config.toml
n_head = 2
n_kv_head = 1
vocab_size = 2048
activation = "swiglu"
positions = "rope"
tie_embeddings = false
init_std_qkv = 0.042
init_std_o = 0.00768
optimizer = "adamw"
beta2 = 0.95
weight_decay = 0.097
steps = 8997
MLP neurons of a small language model. Each row is named by its layer, matrix (gate and up: input weights) and neuron, and shows model dimensions 48-143. Each number is 50 + 15 x the weight over its row's rms, rounded and kept within 0 to 99. A neuron's up and down rows have the sign that makes its largest values positive.
After each neuron's rows, "fires in" lists the words (lower case) most often at its 100 highest values on Wikipedia text that the model never trained on.

L4.gate134:72 18 45 51 66 36 43 47 46 31 54 60 47 28 53 73 24 51 55 51 51 47 60 45 52 66 31 29 50 43 59 60 68 42 63 48 38 30 73 65 56 47 81 52 58 83 22 46 45 32 29 53 48 62 50 56 61 76 48 49 51 26 66 47 63 61 57 19 84 39 43 45 47 58 23 52 64 25 43 56 52 37 40 51 20 39 38 53 69 55 61 04 52 43 45 51
L4.up134:49 68 48 61 48 49 80 53 47 66 23 54 39 55 51 53 40 38 55 63 35 23 51 58 53 65 26 49 39 63 47 35 49 63 63 58 51 66 19 56 70 44 18 29 64 41 62 49 61 45 65 57 46 45 34 30 62 71 46 88 32 67 50 51 74 49 49 37 56 78 49 36 32 38 59 58 79 38 28 44 58 54 59 51 51 34 47 41 52 52 62 34 42 54 66 45
fires in: "a", "an", "another", "of"

L2.gate311:75 55 59 43 66 67 35 41 49 59 33 41 60 48 52 97 51 33 82 99 29 52 64 76 47 71 62 83 43 53 49 47 71 43 56 38 53 64 54 37 43 47 49 44 71 44 38 51 73 40 38 56 63 38 32 41 23 70 47 71 44 21 45 47 53 47 54 28 51 48 54 38 55 55 32 46 39 42 57 49 68 54 76 49 28 28 66 35 70 42 41 31 65 43 54 40
L2.up311:48 55 35 64 60 52 09 42 44 64 56 37 69 47 42 47 57 53 36 63 58 23 47 57 70 59 66 63 35 25 64 51 56 53 48 70 71 78 51 41 25 35 89 49 67 54 37 55 67 55 44 52 79 55 35 28 39 47 41 69 36 81 37 48 51 44 53 50 49 37 45 42 27 34 60 46 44 33 35 33 52 39 58 42 45 46 63 50 60 38 73 53 47 67 38 39
fires in: "an", "another", "antennas", "anti"

L2.gate342:82 81 56 36 56 59 47 41 68 41 35 61 68 53 62 50 51 54 63 71 36 50 57 63 57 57 57 59 49 63 59 61 63 62 53 18 45 47 64 48 22 54 22 38 50 52 59 39 73 74 47 35 25 58 63 61 56 68 72 65 49 29 67 41 67 54 63 44 47 65 60 34 81 73 36 62 65 56 39 86 66 78 79 61 29 29 26 49 71 53 24 26 53 47 55 48
L2.up342:69 79 56 49 41 56 15 47 62 54 59 67 57 25 60 01 74 82 22 52 50 59 42 45 82 52 62 43 26 62 61 64 51 56 65 58 64 62 53 50 28 43 40 37 55 46 56 40 59 83 40 28 33 75 47 52 65 46 80 63 62 62 51 46 54 47 39 29 51 49 46 56 47 45 72 60 63 41 30 67 62 46 60 36 63 47 36 52 41 40 44 62 45 75 40 47
fires in: "album", "track", "soundtrack", "play", "life"

L3.gate191:60 58 38 53 51 70 52 39 48 26 67 70 29 82 41 70 21 50 45 49 44 47 31 53 34 59 35 63 73 44 36 33 53 63 68 31 44 48 41 53 41 86 56 39 58 58 57 38 57 39 70 60 29 05 48 57 42 52 59 70 64 40 59 46 78 48 41 53 41 47 59 32 66 61 41 54 65 55 54 32 49 67 60 42 56 56 70 68 68 63 43 46 68 55 52 38
L3.up191:77 66 47 36 41 36 48 57 81 50 40 78 57 54 29 40 47 75 57 48 62 58 58 61 47 35 71 49 71 68 40 24 48 36 44 54 84 68 80 61 56 21 59 22 94 34 59 28 32 40 67 58 41 54 64 48 73 61 39 71 79 57 64 47 72 56 50 20 51 55 36 44 60 68 47 56 44 68 40 37 60 31 71 40 42 48 31 44 41 36 47 52 50 50 43 65
fires in: "by", "to"

L9.gate332:53 63 28 52 39 27 81 57 55 74 48 49 54 65 53 47 41 49 39 58 54 29 48 45 53 40 57 35 37 59 41 45 47 44 52 26 72 63 42 58 25 48 21 30 78 83 69 74 54 23 57 69 55 59 51 48 46 34 82 56 50 22 49 46 46 34 53 69 29 56 62 37 59 57 53 46 52 64 52 75 64 74 49 72 45 51 40 62 63 55 38 62 51 38 60 47
L9.up332:52 55 69 62 60 64 39 54 58 43 35 27 59 68 40 49 69 38 54 44 41 41 64 46 55 40 60 71 61 52 46 53 33 54 62 57 43 75 35 64 70 30 47 75 47 81 40 66 78 72 76 35 52 67 51 41 50 44 27 49 43 54 47 42 21 36 66 60 50 50 17 60 80 37 62 66 50 50 34 39 47 37 21 55 08 49 48 38 45 63 70 49 81 44 68 37
fires in: "to", "of"

L11.gate469:23 55 62 48 33 56 58 60 35 55 33 86 76 67 25 64 50 86 37 54 51 71 48 57 43 11 38 64 43 57 57 64 40 28 51 51 53 69 42 73 44 57 37 63 48 48 63 44 53 59 41 99 78 34 28 60 54 41 59 29 44 30 23 54 77 06 39 63 58 35 46 43 68 47 32 29 51 51 50 61 66 64 26 45 51 46 59 77 49 73 46 55 54 21 67 65
L11.up469:58 16 42 33 36 60 44 45 56 78 71 48 59 44 43 51 61 10 64 66 41 24 50 61 31 25 61 35 88 42 59 61 46 43 68 59 46 43 52 56 64 44 52 87 52 52 43 50 63 69 26 34 61 47 60 58 61 23 54 38 56 53 57 60 44 37 43 52 31 64 38 77 69 48 41 29 23 41 40 38 52 53 48 63 69 28 53 57 54 31 92 20 39 64 69 69
fires in: "was", "so", "no", "soon", "is", "but"

L10.gate264:37 36 76 84 28 64 62 62 51 37 36 73 64 77 43 56 41 44 44 88 57 44 53 54 49 62 58 46 64 53 65 64 46 68 39 13 56 58 41 55 64 52 34 67 74 66 49 43 74 61 35 52 48 52 58 58 22 33 59 68 50 50 64 40 59 27 46 18 63 62 43 66 61 45 62 12 57 55 37 60 28 63 63 45 62 23 67 40 70 51 55 48 44 49 58 58
L10.up264:45 50 59 41 33 65 38 61 30 38 35 57 30 34 55 47 66 59 47 63 59 20 87 58 58 40 61 58 40 44 34 73 58 52 58 47 48 80 15 52 68 36 29 54 43 60 65 50 43 62 49 44 57 63 24 41 60 69 19 33 57 38 53 61 57 63 04 54 32 69 38 66 58 12 63 54 30 46 69 43 56 37 38 51 38 79 46 41 55 45 35 76 51 57 56 45
fires in: "an", "another", "folk", "chenery"

L4.gate259:54 41 35 56 41 63 45 39 54 27 48 52 63 48 54 47 49 30 60 35 49 47 60 48 64 57 65 61 39 41 29 47 52 34 32 20 48 34 55 52 35 61 69 38 51 45 39 38 54 19 70 24 81 34 48 70 39 36 28 69 86 50 61 31 80 66 62 39 47 38 57 45 43 48 49 71 39 54 55 29 65 44 40 26 37 44 61 42 85 43 43 37 60 33 41 26
L4.up259:71 40 36 70 73 39 44 50 71 29 55 46 39 66 76 70 30 72 63 48 27 51 33 35 47 45 60 56 21 37 36 63 43 28 61 39 53 50 61 49 47 78 54 50 47 59 35 49 73 47 48 51 56 52 56 24 44 45 43 43 76 43 89 51 46 49 55 41 45 45 29 44 61 43 58 65 51 38 68 81 73 42 25 69 27 66 41 43 47 31 68 70 61 61 23 29
fires in: "on", "ontario", "released"

L11.gate104:20 45 49 34 45 51 53 66 49 46 41 32 47 64 35 79 47 29 65 64 61 54 39 67 31 59 71 87 67 60 62 66 39 60 51 42 49 79 55 74 37 39 63 52 57 51 47 58 78 54 53 53 39 57 74 62 72 55 38 54 22 41 66 42 44 45 33 71 40 80 61 36 53 42 36 22 50 69 55 46 54 23 39 64 43 31 73 44 70 76 76 46 53 40 47 40
L11.up104:57 69 28 35 32 59 49 01 52 53 43 51 62 65 41 31 36 37 41 78 57 42 32 32 51 72 64 57 30 43 19 52 29 46 67 46 39 53 68 45 43 40 66 38 58 46 71 65 32 61 46 57 47 42 50 30 51 33 35 56 37 67 60 53 65 67 41 55 16 52 55 76 64 44 34 57 29 60 64 54 69 38 33 65 31 36 47 55 59 27 64 37 55 42 73 34
fires in: "an", "another"

L7.gate145:63 20 61 38 50 38 72 57 54 58 50 59 68 59 49 70 48 70 46 63 72 28 35 27 46 44 45 53 28 60 46 62 45 40 65 27 38 37 67 70 65 58 31 61 58 66 68 45 83 54 66 87 54 52 68 34 52 32 37 61 29 31 45 64 59 62 55 36 21 32 63 35 69 58 72 40 60 38 71 60 34 62 39 26 51 46 58 33 35 44 50 33 55 63 49 10
L7.up145:73 48 23 86 73 51 39 34 54 29 34 49 27 59 52 46 57 16 77 47 36 46 50 40 54 38 61 51 57 52 57 44 54 58 57 50 28 40 73 54 57 63 63 28 98 53 59 50 50 67 72 26 48 76 25 27 77 53 73 60 61 57 51 73 54 75 63 49 60 43 32 42 56 27 62 57 47 24 47 43 62 45 45 42 58 69 67 41 60 59 30 69 67 42 58 53
fires in: "of", "with", "in", "to", "following", "on"

L3.gate95:48 50 28 27 55 32 58 49 59 28 31 40 26 38 38 57 42 42 67 64 44 69 65 50 42 81 20 38 41 39 38 44 68 51 63 61 43 53 47 45 53 31 43 80 33 97 43 53 67 74 56 40 48 21 52 44 45 40 41 67 38 47 49 52 51 38 70 43 47 47 20 49 55 24 41 38 61 53 69 41 55 34 51 37 57 25 37 48 64 72 20 41 64 47 69 59
L3.up95:72 49 68 63 55 25 24 47 52 35 41 48 62 60 56 41 47 54 42 61 38 50 64 39 51 46 40 60 49 42 15 45 38 56 34 34 28 78 63 54 52 42 56 61 60 68 60 57 59 38 50 29 28 32 65 43 40 28 69 64 45 60 64 43 46 46 54 36 22 55 28 18 51 56 44 46 55 34 49 22 30 24 60 58 48 32 47 05 77 67 61 57 69 81 68 67
fires in: "of", "an", "another", "no", "campaign"

L11.gate7:72 78 73 62 46 48 34 49 77 48 40 45 52 86 20 49 70 46 58 44 55 61 51 52 29 48 55 68 48 64 43 31 44 47 22 33 57 40 37 60 41 65 22 49 37 55 49 42 39 59 42 83 34 38 57 52 60 48 33 43 68 51 63 35 56 55 50 38 59 61 52 32 61 43 21 73 43 92 69 48 31 40 47 46 02 46 55 32 77 29 64 51 44 45 59 16
L11.up7:41 46 50 53 34 61 64 56 39 33 51 53 78 56 26 63 46 55 37 59 41 58 56 50 67 69 42 54 33 38 66 74 48 29 42 48 55 64 23 80 41 58 62 55 65 57 31 44 68 93 43 83 61 60 59 59 57 41 28 29 47 97 35 52 47 45 62 40 63 36 52 34 38 38 51 19 62 66 55 24 38 42 47 46 37 72 56 34 49 62 56 53 40 49 61 44
fires in: "as", "be", "is", "was", "stated"

L6.gate394:57 66 88 51 26 42 44 51 41 57 41 58 75 76 49 54 30 54 74 41 40 39 43 45 45 58 39 61 52 47 59 50 56 50 41 43 39 47 28 51 35 21 62 40 78 51 55 40 30 26 37 71 52 40 53 49 42 37 52 68 45 37 69 47 43 23 53 52 52 71 62 29 39 32 78 64 45 35 51 93 36 70 46 36 48 40 83 41 76 49 42 67 74 29 51 37
L6.up394:28 89 54 34 42 45 42 49 59 58 41 45 47 59 28 52 44 43 42 44 30 37 61 57 45 50 54 46 35 69 60 34 42 33 27 33 72 73 48 37 42 30 54 84 45 64 39 73 73 58 30 60 42 22 68 44 61 33 39 47 34 94 49 64 74 44 39 69 59 48 34 46 65 79 43 29 39 66 46 45 42 55 49 19 79 79 43 65 43 32 56 30 55 39 22 59
fires in: "was", "is", "congress", "also", "korean", "longer"

L7.gate384:69 54 52 29 82 61 63 43 35 31 60 62 83 31 34 73 39 67 51 39 02 45 48 44 64 32 44 52 37 59 39 58 47 57 60 56 35 53 30 83 60 62 52 25 59 55 35 63 42 55 50 64 53 45 60 49 39 38 47 52 44 59 25 49 45 37 62 53 55 62 64 57 46 29 31 60 46 48 72 66 84 39 55 53 44 68 62 62 55 64 61 41 26 74 81 38
L7.up384:53 31 20 28 63 29 73 44 54 51 51 75 55 40 30 66 30 90 35 35 57 35 18 46 85 30 06 50 65 77 61 55 55 59 38 57 60 63 65 40 53 42 67 60 45 57 41 23 42 31 48 43 49 56 47 54 48 57 30 29 69 49 65 58 76 50 56 42 57 43 67 41 38 45 50 44 57 60 41 68 63 44 52 46 49 48 47 80 11 49 57 50 45 39 27 61
fires in: "and", "but", "to", "pts", "by", "dnp"

L2.gate210:63 54 53 40 49 48 38 40 51 38 57 38 41 73 60 63 67 45 57 74 42 47 37 59 29 71 60 45 45 52 49 35 69 34 49 25 25 51 53 70 29 58 45 29 57 52 62 25 43 34 54 36 37 51 42 76 37 56 52 47 71 32 79 25 62 63 52 45 73 43 52 35 78 67 42 57 90 46 38 69 54 44 49 74 43 34 58 57 43 44 17 36 72 29 62 57
L2.up210:61 52 54 63 61 37 27 20 58 44 40 41 35 64 61 36 71 53 09 51 87 27 55 41 54 59 88 52 22 36 44 68 62 26 63 61 35 45 40 83 61 57 68 57 57 54 46 19 65 53 54 40 66 49 53 52 65 42 42 39 64 68 50 44 47 21 56 52 62 22 47 44 42 59 70 53 69 72 18 44 45 25 38 18 40 52 41 48 50 52 20 67 57 67 32 65
fires in: "between", "through", "via", "create", "throughout", "released"